From a checkpoint of a small transformer trained on Wikipedia.
Architecture: LayerNorm before each block, learned positions, biases, untied embeddings, attention and MLP in parallel.
MLP neurons of a small language model. Each row is named by its layer, matrix (up: input weights) and neuron, and shows model dimensions 16-111. Each number is 50 + 12 x the weight over its row's rms, rounded and kept within 0 to 99.
Before each neuron's rows, "fires after" lists the tokens most often just before its 100 highest values on Wikipedia text that the model never trained on.

fires after: "-", " G", "S", "|"
L5.up2010:57 53 45 39 41 35 49 51 43 57 51 60 55 71 22 38 59 59 53 52 71 58 39 42 32 34 46 44 59 61 41 46 59 64 39 62 46 41 41 57 71 50 65 54 41 35 38 44 36 54 29 55 53 55 73 43 78 44 80 52 36 49 44 35 44 67 58 57 49 35 67 14 49 54 37 53 39 67 47 61 43 33 42 53 55 56 56 62 51 56 54 32 41 58 34 51

fires after: " "
L5.up1077:61 47 47 44 52 57 43 40 51 84 40 55 34 45 25 59 71 50 73 47 40 45 34 45 59 64 55 56 68 44 57 34 43 63 57 59 53 46 40 62 56 44 47 49 35 62 59 35 69 37 53 56 61 44 57 75 36 74 46 47 75 55 45 27 47 49 49 71 49 58 41 32 35 51 70 67 66 35 68 51 63 40 49 36 55 63 65 69 47 69 55 72 60 31 38 53

fires after: " M", " L", " l", " J", "L", " F"
L7.up936:46 48 53 63 58 51 61 40 33 41 48 49 59 39 46 66 59 67 36 55 55 60 64 42 63 50 63 35 44 44 30 37 65 50 64 43 49 48 50 77 55 61 64 32 27 67 46 49 59 63 47 32 39 59 47 46 66 31 42 34 45 24 47 48 57 57 55 60 39 42 51 55 45 55 41 55 35 67 65 38 43 56 61 33 70 57 62 53 18 26 54 38 51 60 44 38

fires after: " G", " g", "G", " Abd", "°N", "ig"
L7.up1219:63 56 53 49 52 52 57 46 52 42 50 59 63 41 51 56 39 28 57 67 57 51 28 62 33 49 48 40 22 40 46 49 51 50 41 39 50 54 78 57 54 56 52 48 44 56 27 47 47 30 44 52 66 44 53 50 40 42 38 51 64 43 56 42 28 45 71 36 65 38 42 64 44 46 59 44 52 56 35 21 31 54 48 47 50 55 42 69 52 48 62 54 66 61 52 54

fires after: " G", " T", "5", "9", "8", "G"
L7.up180:37 65 59 50 47 48 56 48 61 35 52 66 65 57 59 49 74 50 71 24 50 55 39 33 28 46 57 80 65 47 41 44 58 51 53 60 59 42 61 58 67 66 41 41 49 42 38 53 63 16 77 64 60 39 61 40 64 68 38 32 50 57 57 57 60 49 57 48 47 41 54 64 19 52 46 62 57 36 36 69 48 51 43 67 42 70 53 51 60 54 49 44 42 48 59 65

fires after: " ", " ("
L7.up621:38 22 41 67 45 59 33 43 54 59 49 37 58 32 37 39 52 37 48 48 48 60 47 35 48 48 63 61 44 47 47 67 76 54 59 58 38 57 62 53 33 66 67 47 66 45 65 72 42 36 50 41 70 55 54 29 55 33 54 34 23 36 61 51 57 53 61 56 44 56 50 48 67 39 60 41 50 32 56 58 56 34 61 49 35 66 72 52 33 62 40 42 52 53 47 55

fires after: " ", "3", "2", "1", " with"
L7.up1439:45 60 53 44 50 58 69 51 47 26 33 54 66 56 48 40 63 40 34 45 47 52 75 15 44 55 66 68 72 56 44 50 67 42 35 51 45 48 55 50 54 61 38 56 64 62 49 41 47 47 62 40 44 51 68 34 41 69 52 62 60 57 46 47 40 64 33 57 57 49 57 58 63 31 50 61 39 49 45 36 60 69 53 67 35 50 71 43 44 32 49 33 39 45 40 44

fires after: " |", " the", " "
L7.up409:42 51 61 55 34 50 46 63 48 45 56 43 45 34 82 39 45 40 56 44 67 53 34 63 61 49 58 60 43 44 41 38 53 34 57 41 69 66 76 68 53 51 42 41 41 54 47 30 46 44 66 54 45 45 59 26 56 42 66 34 28 56 48 49 62 30 55 51 62 39 52 36 47 57 68 40 46 67 71 53 46 58 72 80 61 42 30 39 69 45 68 37 63 67 44 58

fires after: ".", "L", "3"
L7.up1091:41 70 29 46 64 73 39 19 58 23 54 46 50 52 75 52 52 51 39 24 63 35 64 81 40 66 56 65 26 69 65 49 40 56 62 54 34 56 47 54 56 42 41 52 40 52 35 70 36 58 43 57 24 47 21 59 34 41 40 65 52 58 42 62 50 54 42 69 40 51 50 33 49 36 54 48 48 86 57 42 71 55 43 54 20 53 52 36 38 64 22 60 60 47 58 47

fires after: ".", " ", ",", "fect"
L5.up1159:41 44 57 28 25 65 42 42 48 56 56 73 43 74 45 62 41 46 50 40 43 51 30 51 72 47 62 48 41 40 48 73 60 55 60 54 43 72 40 38 30 37 64 50 42 38 66 51 45 86 71 51 43 42 56 54 62 67 65 31 48 55 46 46 45 47 60 74 51 42 60 50 39 72 50 47 46 38 54 35 49 62 27 52 55 62 58 42 42 42 47 48 65 39 53 55

fires after: "2", "3", "4", "5", "6", "8"
L7.up1961:55 40 58 47 44 51 63 50 70 44 36 60 56 48 46 27 59 40 32 46 42 36 35 62 29 44 46 60 71 53 55 56 44 25 56 45 41 41 58 48 64 41 44 38 35 52 63 48 39 48 36 44 62 45 57 42 49 53 39 61 16 60 38 70 64 63 51 35 48 44 31 27 43 44 53 50 60 39 55 44 41 47 30 50 39 70 43 54 47 44 43 42 48 51 41 58

fires after: " ", " \"", " (", " Un", " un"
L7.up1570:54 71 56 43 45 67 47 29 48 62 72 29 51 41 65 50 36 51 37 55 22 53 50 50 55 55 46 72 58 56 58 61 62 51 37 41 52 70 51 55 68 31 66 38 58 39 54 63 70 60 44 52 55 47 50 60 46 47 67 34 39 38 61 42 81 33 36 62 36 48 64 52 48 32 50 31 28 58 81 23 52 36 29 63 40 33 38 59 32 61 35 47 43 56 45 48

fires after: " ", "3", "2", " is", "5"
L7.up981:55 37 17 49 53 44 48 47 59 44 66 56 51 33 58 32 47 47 18 42 57 35 71 47 34 57 51 63 55 59 53 41 64 39 69 39 50 47 50 53 40 38 42 44 58 55 48 47 48 38 43 59 39 44 58 38 59 38 44 65 55 45 28 48 59 61 35 61 49 68 39 34 33 29 60 61 70 54 60 66 49 40 60 38 35 48 62 61 76 10 43 46 52 30 34 84

fires after: " ", " on", " born", ",", " ("
L7.up1869:52 50 38 42 33 44 47 38 57 41 43 52 62 84 27 43 61 56 53 37 56 65 36 59 60 53 55 60 44 65 63 61 68 54 38 61 54 40 62 51 34 78 61 36 35 24 37 62 53 43 64 43 58 42 74 66 56 42 40 69 22 37 37 47 58 26 52 65 28 65 55 53 69 63 52 49 50 55 66 53 62 53 39 64 27 56 59 74 45 58 33 50 55 59 48 52

fires after: " and", ",", ".", " until", " but", " while"
L7.up432:38 37 59 59 58 52 55 37 45 68 53 40 39 55 62 42 48 64 52 32 59 58 31 44 41 52 45 52 47 54 65 52 49 41 69 44 55 56 61 68 36 31 45 45 43 30 41 56 45 67 63 55 36 61 54 42 68 29 55 71 48 36 35 64 65 69 45 68 48 51 55 64 59 55 51 33 48 53 69 65 31 73 62 57 42 54 46 52 68 36 69 46 64 34 54 49

fires after: ",", ".", ";", " (", " lit", ":"
L5.up1396:64 69 65 65 48 65 59 56 33 57 51 56 44 72 52 49 52 64 49 62 55 55 51 77 59 58 71 53 69 62 50 54 41 57 53 47 76 59 34 68 66 65 62 56 45 55 54 56 48 24 57 30 41 30 69 62 62 30 41 37 37 76 39 44 49 47 35 70 60 51 73 50 64 38 62 62 46 32 68 55 40 51 48 37 52 74 56 68 59 47 42 61 59 44 70 52

fires after: " ", " ("
L5.up934:55 76 48 43 49 34 32 49 45 74 30 41 34 51 39 45 47 50 65 52 35 46 41 47 57 47 43 68 72 54 49 49 38 24 42 65 53 52 57 51 42 54 59 62 41 59 52 72 69 32 59 48 67 76 60 50 60 47 58 56 57 45 69 39 58 29 72 52 35 48 33 37 43 41 57 51 63 42 31 46 61 62 22 57 76 68 65 59 54 56 64 59 50 63 47 60

fires after: " there", "6", "7", " There", "2", "1"
L7.up97:44 55 31 36 45 26 43 55 49 37 47 58 62 69 68 58 80 42 35 55 39 54 63 35 58 64 48 37 78 48 58 31 56 41 31 49 57 49 29 52 38 44 40 59 53 64 52 42 48 37 59 50 54 42 46 34 51 62 49 35 20 52 58 48 78 38 33 94 56 34 55 58 55 44 34 64 58 47 61 72 47 63 55 50 31 51 61 46 51 48 58 43 61 58 32 47

fires after: " l", " L", " Bl", "l"
L7.up1787:58 60 53 43 48 48 53 31 32 54 40 72 51 42 62 60 62 68 65 24 50 53 47 50 46 30 42 55 40 50 52 54 51 31 49 62 30 59 57 47 58 56 48 44 62 54 56 45 50 56 47 30 58 62 48 28 49 56 18 49 50 47 30 51 31 66 54 46 68 42 62 40 58 48 55 46 61 48 49 41 47 71 55 30 50 64 52 42 27 23 73 57 64 55 57 45

fires after: ",", " such", " resulted", " well"
L5.up1515:42 44 57 41 51 45 66 19 46 48 71 59 46 48 49 51 60 46 24 19 68 44 56 55 38 51 53 46 52 43 45 55 68 55 43 62 81 76 51 61 55 45 38 47 31 38 50 59 33 52 59 61 46 61 57 54 21 55 37 36 36 46 37 79 46 50 82 64 54 44 45 62 46 53 39 61 42 55 59 31 64 63 31 31 55 53 51 56 42 48 30 52 33 44 57 54

fires after: " the", "On", " On", " on", " over", " a"
L7.up1980:39 45 41 38 64 69 58 49 46 45 59 48 56 59 53 43 52 57 39 49 49 73 54 51 49 78 50 45 44 48 51 63 70 75 42 57 64 57 58 67 19 45 49 52 54 30 61 36 47 27 68 71 44 44 36 71 46 41 37 70 36 39 68 67 66 43 56 60 47 28 58 63 46 58 73 68 48 75 53 51 36 60 43 46 52 37 54 35 34 57 42 48 57 61 54 67

fires after: ","
L5.up1960:51 63 43 33 63 66 53 59 63 54 71 59 40 49 31 51 69 52 57 61 49 62 59 60 65 41 44 31 32 64 44 24 67 44 41 45 58 50 30 55 62 46 42 39 53 62 65 37 38 51 45 49 25 46 59 58 58 64 51 38 55 39 47 40 37 42 58 47 37 59 43 54 57 59 48 52 37 62 59 57 56 50 62 40 64 40 54 60 63 50 42 56 48 29 51 42

fires after: " was", " were", " un", " (", " is"
L7.up1983:24 68 42 80 43 61 48 54 60 52 48 30 58 61 48 38 43 54 48 41 35 68 34 47 42 42 61 39 58 53 52 58 40 39 59 42 66 69 50 51 56 57 54 39 58 67 52 60 55 52 60 39 58 62 74 45 45 48 47 26 25 31 58 43 38 38 67 32 47 57 58 44 46 39 56 47 48 58 64 71 59 41 47 52 51 52 41 36 54 51 34 58 43 68 51 41

fires after: " |", "|", "\n", "-", " |\n"
L5.up1060:52 50 65 50 45 52 46 62 63 46 49 79 49 38 43 23 58 49 42 45 66 57 43 54 42 39 60 72 76 40 53 55 46 22 55 51 45 47 50 54 56 58 35 44 50 51 54 53 37 56 40 64 51 53 51 73 60 64 68 55 42 60 68 62 47 48 53 62 42 61 57 64 75 57 67 70 53 66 22 38 48 26 46 39 56 38 69 67 46 47 43 86 35 84 45 40

fires after: " "
L7.up186:40 61 65 63 45 42 48 56 65 41 53 56 38 51 60 35 61 65 32 43 58 66 45 50 54 45 57 68 36 54 41 79 45 56 46 49 48 52 27 68 34 53 59 46 35 32 53 53 52 53 37 17 70 75 48 53 81 43 56 65 50 49 51 66 48 54 42 40 26 64 58 41 46 56 53 41 43 40 51 65 70 44 29 56 51 54 59 50 61 27 44 61 49 47 42 38

fires after: " F", "F", " f", " G", "W", "G"
L7.up269:54 70 57 60 60 54 41 36 64 26 39 65 42 45 40 69 60 49 44 56 61 48 61 43 43 43 35 64 35 50 65 69 44 66 46 57 35 50 15 54 30 60 74 53 46 32 67 69 54 42 43 24 58 42 50 40 65 53 41 61 62 37 58 38 45 38 62 76 51 63 47 41 50 49 42 60 56 62 60 35 32 55 62 57 47 66 47 32 48 44 52 30 50 69 55 69

fires after: " the", " was", " is"
L7.up895:46 57 71 47 33 54 40 60 62 46 54 30 53 35 69 64 43 46 39 25 46 31 50 32 59 63 59 48 42 51 26 59 48 47 48 50 77 57 51 41 32 48 47 51 61 61 66 49 57 62 47 61 61 71 61 38 51 58 43 51 48 69 40 52 68 54 44 55 33 50 54 56 23 48 52 60 52 61 55 53 54 68 44 47 54 71 44 29 29 59 08 55 45 67 54 61

fires after: " ", " of", "."
L5.up607:55 45 56 17 38 63 48 36 48 39 34 57 43 64 16 31 74 75 44 33 63 48 39 52 54 57 57 43 63 36 57 66 49 68 38 58 49 32 69 60 46 48 59 33 55 63 47 54 64 46 56 36 42 48 73 47 44 48 56 56 41 43 34 30 33 37 57 67 54 46 65 54 51 36 52 48 49 55 50 60 51 68 59 38 46 49 46 49 33 46 46 68 66 58 33 50

fires after: ".", ",", ".\n"
L5.up1581:33 38 53 47 60 39 71 15 49 42 23 49 49 56 61 42 76 42 25 36 54 51 43 56 55 36 50 69 57 58 45 60 52 30 44 45 46 53 46 63 56 45 32 18 44 40 74 55 52 49 36 37 14 58 54 57 41 65 38 69 42 46 56 68 58 41 41 72 69 51 56 58 52 37 61 52 58 62 52 50 69 47 60 35 50 53 53 32 34 50 34 42 55 49 54 38

fires after: " F", " H", " f", " U", ".S", " Mu"
L7.up1614:48 49 73 53 37 53 40 59 44 42 56 39 49 48 37 59 50 66 41 51 64 42 37 74 45 50 60 42 82 47 51 39 68 51 43 70 70 47 44 56 42 50 51 66 50 36 75 39 41 39 58 56 57 73 26 55 50 74 29 41 83 37 38 62 61 44 46 57 51 58 25 40 15 60 40 54 58 46 52 70 43 23 53 50 44 59 51 53 59 24 56 61 42 45 43 63

fires after: ".", " the", " ", " In", ":", "In"
L7.up16:68 63 61 42 56 84 48 50 46 34 71 47 35 64 49 55 53 50 50 54 43 31 41 56 36 52 58 63 43 59 36 56 58 53 35 42 49 55 65 69 40 47 42 53 37 57 64 69 39 54 55 68 60 64 62 48 51 49 38 68 64 41 66 54 34 48 48 42 61 62 50 53 24 54 35 41 47 31 64 45 20 51 60 53 31 41 46 41 61 47 40 53 51 58 60 51

fires after: " |", " ", "0", " He", " Photo"
L7.up1672:40 47 23 39 51 64 53 25 64 48 38 49 57 58 45 36 44 49 51 46 36 18 35 45 55 62 60 72 53 59 54 56 25 39 51 22 52 45 53 45 35 59 58 51 54 42 53 40 34 45 52 47 56 60 53 47 61 51 57 70 35 54 51 49 67 56 79 67 66 71 76 38 44 44 50 39 73 50 44 34 55 31 39 32 54 47 43 43 45 60 43 50 52 53 48 31